config.toml
num_hidden_layers = 19
hidden_size = 512
num_attention_heads = 8
norm_place = "pre"
norm_eps = 1e-05
positions = "rope"
qk_norm = true
attn_scale = 0.171
init_std_qkv = 0.0239
init_std_down = 0.0
lr_mult_qkv = 0.5
batch_tokens = 65536
max_steps = 11684
MLP neurons of a small language model. Each row is named by its layer, matrix (down: output weights) and neuron, and shows model dimensions 208-335. Each number is 128 + 32 x the weight over its row's rms, rounded and kept within 0 to 255.
After each neuron's rows, "raises" lists the tokens whose logits its output raises most directly, leaving later layers aside.

L7.down1051 [ 84  90 116 114 122 156 159 138 136 112  93  71 129  61 146 136 174 134  91 124 116 126 113 163 113 126 131 144 120 133 196 121 106  61 129 115 166  72 124 105  86 105 123 136 189 147 120 123 112 185 115 121 113 128 147 177  68 180 134 117 145 118 126 141 103 193 165 128  75 187 179 135 128 134 117  64 108 143 114 123  79 138  48 118 128 160 130 171 124  97 127 124 113  97 162 121 189  91 132 131  87 193 138  95 139 125 120 168 102 127 146 115 157  98  83  72 139 100 174 129 127  78 106 174 174 102 175 121]
raises: "isation", "ing", "ized", "hav", "ization"

L5.down1321 [134 162 131  93 118 169 119 118 116  92 141 122 133 148 121 191 179 148  83 154 184 170  89 115 160 113 160 101 134 112 143 129 103 171  86  80 133  54 169 100 151 149 172 106 155 149 140  89  70 161  80  54 123 164 142  92 133 100 116 133 156  90 175 140 147 108  80  94 210  92  87 130 126 112 104 127 156  73 161 168 158 128 145 142 102 168 103  94 108 124 157 151 171 100 150  97 117  77 167 128 124 136 184  72 167  63 160 110  75 140 139 163  98 108 151  71 137 141 143 150 154  95 171 198  81 119 111  52]
raises: "ati", "to", "ato", "teen", "|---|---|"

L5.down450 [146 179 133  93 118 131 102 150 143  63 110 146 154 108 175 143 129 102 124  97 187 103 107 136 116 130 153 143  99 120 146 121 107 159 187 129  99 133 118 132 163  83 164 125  84  99 131 114 106 133 134 120 140 100  90 145 121 126  89 122 146  90 126 114  51 140 156 128 178 215 124 150 136 137 125 173  97 148 135 148 183  94 134 159 147  59  68 107 119 118 116 134 156  73 124  54  95 137 141  76 147 124 114 134  47 115 108 189 121 112  93 157 113 136 114  75  98 147  99 116 113 139 100 171 137 101  80 132]
raises: "d", "g", "dle", "ber", "de"

L2.down836 [105 143  64 151 154 114 119 107 143 103 144 135  84  85 114 117 115 154 115 106  71 102 155 142 143  82 187 165 117 106 160 131 103  94  89 149 132  87 157 158 132 144 125 141  87 197  85 128 109 107 129 178 126 192 112 109 143  51 133  92 124  99 195 122 169 141  97  52 153 182 149 131 137 165  96 126 110 127 141  93 150 111 149 148  89  68 109 104 137 139 117  79 194 113 147 129 113  99  69 104 130 101 163 158  67 186  69 144 137 117 127 136 115 105  89 124 139 118  85 169 133 183 119 154 110  91 171 163]
raises: "/", "s", " and", " or", "ship"

L11.down986 [ 97 156 172  99 115 110  62  58 116 169 173 145 123 124 179 170 177 104  88 125 162 125 143 161 156 194 150  62 162 157 163 122 131 113 147 182 154 165  73 146 140 126 107 113  83 193 145 135 134 140 179 146 161 111 110 127 118 146  51 121  89  75 127 108 146 155  91 117 123 140 121 149  99 145 194 149 160 100 145 132 145  75 113 104 175 114 105  99 106 150  77 120 107 158 124 112 157 161 157 133 156 174 171  90  96  88  91 136 111 132 132 172 103 106 129  58 196  83 140 167 103 173 115 112 140 129 128 158]
raises: "4", " election", "1", "00", "3"

L11.down347 [162 163 149 142  81 131 103 136 140 165 148 101 134  86 154 136 124 144 114 122 137 146 134 170 104 149 103 154 168 143 171  98  57 134  98 160 121  97 166 151 167 133 125 119 144 119 199 131 107 129  99  45 169 151 170 154 183 113 115 120 151  94 141 142 101  92 100 116 147  86 165 112 124 128 134 144  90  49 105  81  71 130  91 132 129  84  96 124 126 137 116 100 102 111 156 141 143 104  83 125 119 124  88 103 140 138 112 154 118 170 159  48 153 113 155 155  97  89 145 146 121 119  84 182 178  53 117 119]
raises: "ed", "ie", "ation", "ing", "ated"

L11.down112 [148 157 153 141 134  83 137 118 134 179 128 102 137  91  89 138 120  84 108 107 126 172 115  91 121  86 168 101 164 157 153 131 127 180 177 111  80  98  94 147 181 123 109 136  74 114 150 115 134 155  85 134  72 139 174  92 196 101 192  73 164 114 137  90 144 157 141 142 120 145  88 174 134  77 119  93 108 121 102 134 153 132 132 140  43 122 128  14 136 138 131 134 167 144 116 122 197 102 126 151 101 139 124  81 114  70 105  69 181 175 122  85  87 148 141 122 152  92 113 137 141 128 102 118 133 113 159 143]
raises: "n", "over", "take", "k", "d"

L11.down810 [109  99 167 152  85 152 159  96 122 167 135 189 162 108 101 131 135  56 188 116 151 170 145 165 134 111 191 166 106 131  53 160  80  52 123 147  95 168 137 125 134  65 152 124 124  87 130 169 163 109 140 173 131  91 108 127 130  91 135 193 162 118 215 128 102 112 186 141 113  83 167 141 147 130 168  94  66 176  83 116 101  65 124 127 172 124  99 119  95 150 183 160 109 116 112  98 115 158 132 132 113 181 107 160 140 141 154  67 191 151 144  67 138 170  72 141 125 143  95 157 136 148 129 128 174 107  77  85]
raises: "ic", "aries", "ite", "ary", "lum"

L7.down178 [ 88  45 149 155 102 145 150 148 110 171  99 100 179  57 109 145 148 102 119 123 135 179 142 124 128 100 180  42 104 134  45 190 165  97  99 106  78 114 108 153 133 154 141 118 149 120  94 145 185  90 152 182 131 162 131 133 127 147 144 120 119 113 158 136 112 148 129  67 142  79 128 153 159 140  93  75  92 126 137 179 145 173 177 184 170  78 104 127 126 119 105  99 158 181 122  87 108 159 106 168 117 106 122 153  71 157 151 167 180 117 154  76 108 123 137 108 169 128 100 186 175 141 131 114  91 151 152  74]
raises: "ary", "stration", "zy", "ingham", "ze"

L11.down1441 [198 118  91 137 137 165 130 117 161 153 140 114 166 148 105 135 205 161 127 143  80  88 161 114  98 124 120 177 172 212 138 131 136 104 110 135 140 156 165 148 155  79 109 132 147 123 127  79 147 147 117 138 138 135  73 108 150 130 135 171 149 165 121 124 120 132 126 160 116 172 172  97 140 195 107 126 160 114  95  88 134 121 126 124 136  99 181 116  77 161 142 113  68 171 135 158 118 130 169 139  90 146  71  99 129  93 145 125  36 174 169 102 146 128  78 131 102 157 132 114 145 113 126 126 116 134 136 145]
raises: "an", "ad", "ans", "a", "from"

L5.down214 [136 161  88 139  85 122 161 133  78 121 177 159 106 105  87 159  79 127  58 125 151 126 194 114 101 149 166 157 164 141 151 100 108 149 169 151 112 151 140 131 113 135  88 159 114 136 153  69 135 133 155 121 158  30  85 155 118 121 127 126 144  83  97  88  96 120 143 119 117 130 133 161 164  78 116 171 120 138 111  86  84 149 140 128 170  67  88 148 114 140 140 190 156 144 113 166  63 150 160 157 184 145 135 118  77  68 118 173 142 126 120 102 131 131  90 177  97  93 133 173 100 115  94 109 195  86 172 127]
raises: "ette", "ants", "ð", "gus", " pts"

L11.down717 [123 166 129 118 128  95 107 143 127 151  84 107 124 135 140 170 137 107 105 161 170 108 152 195  98  95  82 125 145 175 175 190  40 167 114 134 139 129 123 149 172 189 144 157 180 141 137 205  99 140 104 187 114 159 101 118 175 139 127 138 110 136 154 132 187 135  78 186 123 150 109 145 150 149 112  95 173 134  80 135 149  36 133 121  34 160 149 139 110  22 156 128 130 126 158 161 185 157 133 140 129 115 125  64 104 115 175 117 106 166 137 173 133 153  92  90 110 157  98  89  85 140 113 136 188 133 148 111]
raises: "n", "ner", "nie", "non", "no"

L11.down919 [ 81  76  95 108 106 135 107 124 145 168 139 164 113  87  40 120 167 141 124  92 164 117 119  85 160 115 104 212 136 102 135 123 102 220 173 141  79 114 113 150 138 156  78 137 141 149 163 111 220 121 115  94 181 126  76 111 145 106 147 105 118 208 138 112  77  95 114 121  98 106 170 149 137  99 115 124  99 129  62 122 157 114 121 145 121 110 151 108 140 141 181 120 194  65 150 160 144 169  96  78 159 137 145 107 116 120 129 159 172 160 199 138 146  90 102 112 131 123 170 144 114 179 145 162  83 168 138  96]
raises: " then", "re", "d", " it", "ve"

L11.down921 [140 128 114 142  93 174  92  93 110 136 112 135 160 144 189 102 126 134 173  90 177 103 151 149 108  88 137  92 171 124 170 189 147 136 128 113  95 109 130 120 165 151 102 176 116 111  82 156 123 183 111 118  83 156 160  89 152 183 163 125 128 132 195 124 120 121  98 160 147 150 122 127 160  97  94 153  65  77 135 140 129  99 144  74 111 152 182 184 120  68 144  94 146  93 155 134 130 133 148 159 164  70 122 113 111 133 160 112 116 141 159 106 113 130 131 161  97 121 135 133 171 144 145 114  75 163 104 162]
raises: "\"", "ure", "\")", "ris", "rite"

L7.down894 [164 131 179  79 162 153 132 107 126 158 107  69  73 143 114 134 104 142 161 146 127 171 155  95 136 143 119 102 119 135 120 137 147  87 114 140 114 162 156 122 154  65 120  92 125 163 105 150  67 183  64 112 141 101  82  65  97 168 125 193 122 142 159 164 141 114 132  68  44 145 118 100 159 117 134 118 129 125  96 141 109 138  68 200 112  63 123 139 150 164 144 155  72 159 174 118 134 106 117 138  90  98  67  81 119  91 155 129  82 193 196 115 149  82 131 101 144 117 113 135 153 106 102  96 109 169  98 169]
raises: "an", "ans", "ons", "ung", "art"

L5.down904 [128 157 124 130 170 100 142 118 157 119 107 121 120 101 143 121  98  57 125 128  87 166 149 177 141  95 131 161 192 121 140 132  90  97 166 136  76 134 110  73 151 120  93 146 135 128 167 116 150 177 113 124 117 194 111 134 145 107  63 124 120 105 158 154 133 177 113 149 153 171 164  90 128 147 181  75  98 102 161 175  69  71 160  75 151  94 106  70 162 118 127 143 145 133 124 141  97  85 136 147 112 194 114 125 115 122 117 186 194 167 113  93 176  95 132 149 131 106 101  86 111 138  83  88 131 134 118 140]
raises: "ed", "ement", "els", "ative", "ing"

L11.down48 [148 176 123 107 203 103 124 144 205 172 157 204 122  89 151 130 144 109 117 119 153 106 138  67 128 144 137 143 172 123 126 119 159 184  69 137 157 140  72 112 152  80 108  97  92  13 107  89  71 147 103 163 141 170 123 130 171 128 111  96 150 154 133 185 153  84  76 141 164 138 152 102 174 155  80 148 142  97 134 123  85 123 126 145 105 109 140 180  97 126  79 107 162  95 160 162 109 122 157 131 193 162 156 155 143 176 168 151 119 108  59 114 145 133 100 158 104 134 165 123 114  92  95  79 113 123 123 122]
raises: " longer", " better", "some", " more", "gen"

L11.down545 [ 64 133 140 114 170 109  60  72 108 146 127 142 127 118  84 132 181 137  77 105 139 189 116 160  37 162 135 101 150 145 177 171 122 182 127  89 131 105 148 102  98 136 181 154 125 162  86 143 187 168 136 139 100 100 140 150 125 158 186 202 118 131  94  73 103  87 104 113 135  88  57 124  94 153 141 128 126 136 129 128 123  91 140 161 143 124 125 132 125  89 131  81 141 187  94 142 112 130 144 139 131 160 144  85 145 102 111 138 181 198 117  78 129 132  80 112 103 174 139 145 115 128 138 144 100  96 112  84]
raises: "ria", "rica", "ary", "ric", "gar"

L5.down789 [118 136 125 174 146 153 100 130 144 133 137 115 184 155 136 164 144 139 174 143 129  64 106  99 103 137 119 147 123 125 166   0 125 144 125 157 170 135 145 181 120 100  99  87 140 169 121 113 104 155 132  63  67 157 124 116 134 149 156 158 162 150 116 172 116 164  87 103 103 143 182  87 138 167 213 120 139 137 141  83 138 125 167 208 139 145 148 118  88 126 110 176 133 179 164 124 121 136 106 124 178 102 124 151 125 113 160 111 152 104 123 170 130 131 156 151 119 157 105  94 117 109 120 186 142 127 150 109]
raises: "ar", "o", " times", " Rank", " see"

L11.down1041 [133 100 131  86  75  82 131 113 142 108 156 102 147 121 173 129  85 161 114  94 106 168 125 116 186 105 129  83 161 129 137 143  98 141 116  47 133 144  46 162  95 160  70 181 180 143 163 142 117 144  91  66 127 122 129 111  97 149 164 145 137 173  84 119 201 124 161 116 108 119 167 116 140 159 143 161 197 145 141 165  50 160 110  97  97 165 148 152 102 116 110 117  99 142 124  94 162 157  87 148  79 134 118 144 156 110 127 141 182 129 173 148 115 166 136 107 104 111 119 129  50 124 149  96 141 143 112 137]
raises: "y", "ette", "ene", "ine", "nny"

L7.down41 [158 151 128  90 135 110 126 146  86 168  99 141 133 140 132 151 144 103 169  99  91 138 158  68 145 139 152 138 169  76  77 113 148 108 164 124 165 156 143 151 118 167 146 102 132 141 166 128 128 174 149  78 113 157  65 167 194 135  82 175 125 124 177 125 138 112 114 125 146 161 159 135 177 118 105 151 136 148 131 129 160 133 107 143 116 167 139 131 136 138 124 135 144 161 103 166 114 127  70  82 101 142  97 119 115 116 104  98 167 207 163 130  85 145 112 122  82 104  62 122 119 156  98 121 144  83 160  65]
raises: "ter", "rid", "dri", "ten", "lift"

L5.down760 [152 170 133 136 118 144 125 114 171 178 135  95  81  67 119 180 169 134 127 131 117 150 144 160  96 125 136 105 139  88 118 112 117 139 123 124 145  91 113 162  96 139 130 107  95 129 172 103 147 127 155 150 168 122  77 167 141 136 157 116  98  99 134 107 105 129 102 169 124 145  99  88 137 127  99 174 144 119 116 168  81 117 134 131 113 135 133 204  74  60  90 172 123 141 141  81 146 113 140  80 135 165 133  73 107 107 162  96 101 178 129  81  94 136  67 108  71 131 141 106 101 101  84 141 106 156 126  85]
raises: "ins", "in", "y", "is", "d"

L7.down635 [117 122 132 142 171  89  91  99  90  93 136 148 197 108 111 159 172 146 172 157 145 142 133 183  88  22 101 142 124 146  87 118 144  93 173 124 133 121  76 132 185 114 138 238 156  98 152 128  55 206 126 145 144  65 108  84 167 136 137 104 130  71 165 140 124 169 140 110 162 124 151 142  90 106 123 145  49 173  88  95  79 116 117 140 129 114 135 118 149 134 142 129 161 176  95  95  88 163 110 169 119  95 126  99  83 129  98 131 118 146 139  98 131 137 107 178 113 165 131 147 170 147 131  93  88 145 130 102]
raises: "i", "l", "ro", "ir", "can"

L7.down643 [132 125 112 143 131 113 148 138  88  88 178  69 153 132 166 169 143 169 115 112  93 177  98 124 159 118 140 108 172 126 124 113 146 126 134  94 126 132 163 135 175 195 147 126 113 118 167 129  99 158 159 154 131 138  93 143 153  97 105 148 106 120 122 118 141 133 125 137 124 138  98 102 133 142 111  94 111 120 127 117 152 133 236 137  79 136 208  91 156 168  66 157 125 141 116 146 110 120 145 136 146  94 131  72 141 148 162 116 111 130 189 179 103 149 144 107 153 121 152 135 118 115 128 201 179 102 103 165]
raises: "tal", "cur", "clu", "cote", "fect"

L11.down942 [176  52 146 109  77 136 129 150 159  42 140 116  99 133 139 127 100 148 103 123 144 119 164  64 149 101  88 148 172  76 150  97 162 112 106  87 164 156 104  69 126 126 135 112  98 133 113  99 104 132 118 165 107 144 113 184 122 119  77 140 166 150 169 169 112 150 136 119 126 195 150 155 145 184 135 141 130 133 194 189 154 143 127 162  68 121 138 148 128  96  35 131 136  78 156 125 134 137 142 158 113 164 150 123 118 100 108 123  94 149  73 120 128 149 104 106 124 135  75 100  80 117 104  92 108 115 111 143]
raises: " which", " whom", "whose", "organ", "ants"

L2.down1225 [186  95 153 156 131 141 136 106 152 151 139 165  69 124 164 103 127 118 162 129 105 192  97 185 132  96 103 115  52 125 126 146 199 114 170 141 121 146 178 151 148 102 145 173 161 111 130 112  88 148  93 129 113 129 118 112 155 164 115 107 152 194 174  92 117 189 125 108 112 125 140 129 136 161 150 101  94 130 170 138 143  97 123 115 125  95  98  75 110 130 138 175  87 144 139 142 110  80 150 109 123 201 128 155  96 156 200  88 128 137 145 107 112 156 155 110  81 135  63 105 100 136 138 117  70  82 154 126]
raises: "-", ":", " ", " and", " from"

L11.down798 [180 159 112 219 119 114 115 121 153 108 127 159 113  71 135 126 163  95 112 105 129 153 146 132 148 138 176 116 187  96 194 117  83  98 127 137 105  49 125 147 111 106  74 139  55 115 122 101  74 132 115 109 148 176 111  87 177 135 121 133 105 132 162 143 163  90  66 133 152  89 147  89 151 165 113 124 141 168 126 127 130 119 132 128  70 176 121 158 112  97 125 112 154 137 133 115 106 123 125  81 157  72 130 129 131 126 159  98 177 162 179 101 104 144  92 148 134  42 161 101 170 162 100 146 169 215 181 131]
raises: "ise", "ine", "ts", "ous", "ite"

L7.down1348 [146 166 135 124 146 123 133  85 196  84  91 105 148 108  85 157 108 106 114 129 225 175 138 105 156 105 173  65 125  74 141 101 150  83 128  82 138  98 139 139 138 200 128 154 137 143  96 106 120 102 125 186 165 177 173  85 156 124 175 164 120 160 143 179  99 144 133 122 145 107 147 210 175 141  57 130  77  83 132  87 119  90 137 119 202 130  93 158 106 155 201 135 151 102 171 104 168 156 174  97 158 129 148 142 133 125  69 134 142 133 190 140 160 130 171 125 100 134  89 142 136 125 117 156 130 113 156 111]
raises: "une", "dr", "ium", "post", "br"

L11.down1438 [166 130 181  96 147 104 142 111  66  54  76  89 101 129 155 137 118 108 166 163 121  98 178 167 165 113  90 104  93 117 173  78 113 117 133 157 121 109 159 103 178 118 137 161 126 157 128  85 138 140 115  98  93 167  78 167  86  98 111 122 158 116 149 107 166 154  93 105 113 107  74 117 128 112 109 123 152 161 180  93 146 149 123 155 137  95  99 125  99 130 157 139 104 167 122 150  93 109 141 168 136 133 156 130 126 103  63 112 122 153 143 109 131 158 112 133 220  80  59 127 121 122  91 163 163  60 136 120]
raises: "4", "75", "3", "5", "n"

L5.down174 [ 89 159 120 205 108 107 120 106  76 157  51 169 149  56 109 194 111 125 131 123 114 144  84  87 123 142 127 209 172 175 137 131 136  74 108 126 125 136  87 121  92 189 139 143 139 129 110 120 142 166 155 159 170 194 112  69 126 140 177  26 126 150 135 147  79 109 144 154 129 101 136 176 119 114 141 112 162 142 158  73 124 117 128  76 182 112 138 140 143  95 128 132 152 115 156 135 164 159  93 115 101 176 157 136 108 181 142 163  43 133  44  83 155 145 125 161  98 155  20 127 111 116 145 126 150 131 179  70]
raises: "ment", "ments", "mental", "its", "ita"

L11.down539 [117 171 188 105 173 126 174 123 166 118  90 161 143  87 135  80 101 103 123 156  86 113  88 139  97  60 149  97 139  97  65 150 143 170  90 117 109  81 115  83 145 147 130 138 186  75 164 122 119 193 109 148 105 183 126 135 115 159 110 128 138 103 127 140  83  70  97  61 115 132 113 131 164 102  98  94 132 156 156 123  88 133 130  81 108  73 130 141  92 129 166 111 136 162 134 162 132 153 135 106 121 131 127 104  96 181 162 146 119 124  96 121 116 128 151  73  89 144  88  71 142 100 107  92 152 149  93 158]
raises: "ets", "ture", "–7)}", "assi", "uit"

L2.down535 [151 140 123  95 150 122 114  80 140 177 129 138  74  72 136 162 133 136 159 177 145  89 216 188 125  92 134  58  87 140 138 149 172 160 108 111 136 156  83 171 130 138  44 118 188  68 101 142 114 104 135 112 173 126 129 134 153 194  98 131 105 154 117 141 124 117  69 153 122  83 207 175 127 168 121  72 132 114 100  78 121  82 125 155 132 128 105 145  62 177 170 121  96 124 112 121 114 126 130 158 155 149 151  77 130 169 142 155 177 140 115 148 199 163 162 112 129 131  63 143 143 131  91 128 136 164 104 124]
raises: "–13", "–19", "–12", "–1990", "–15"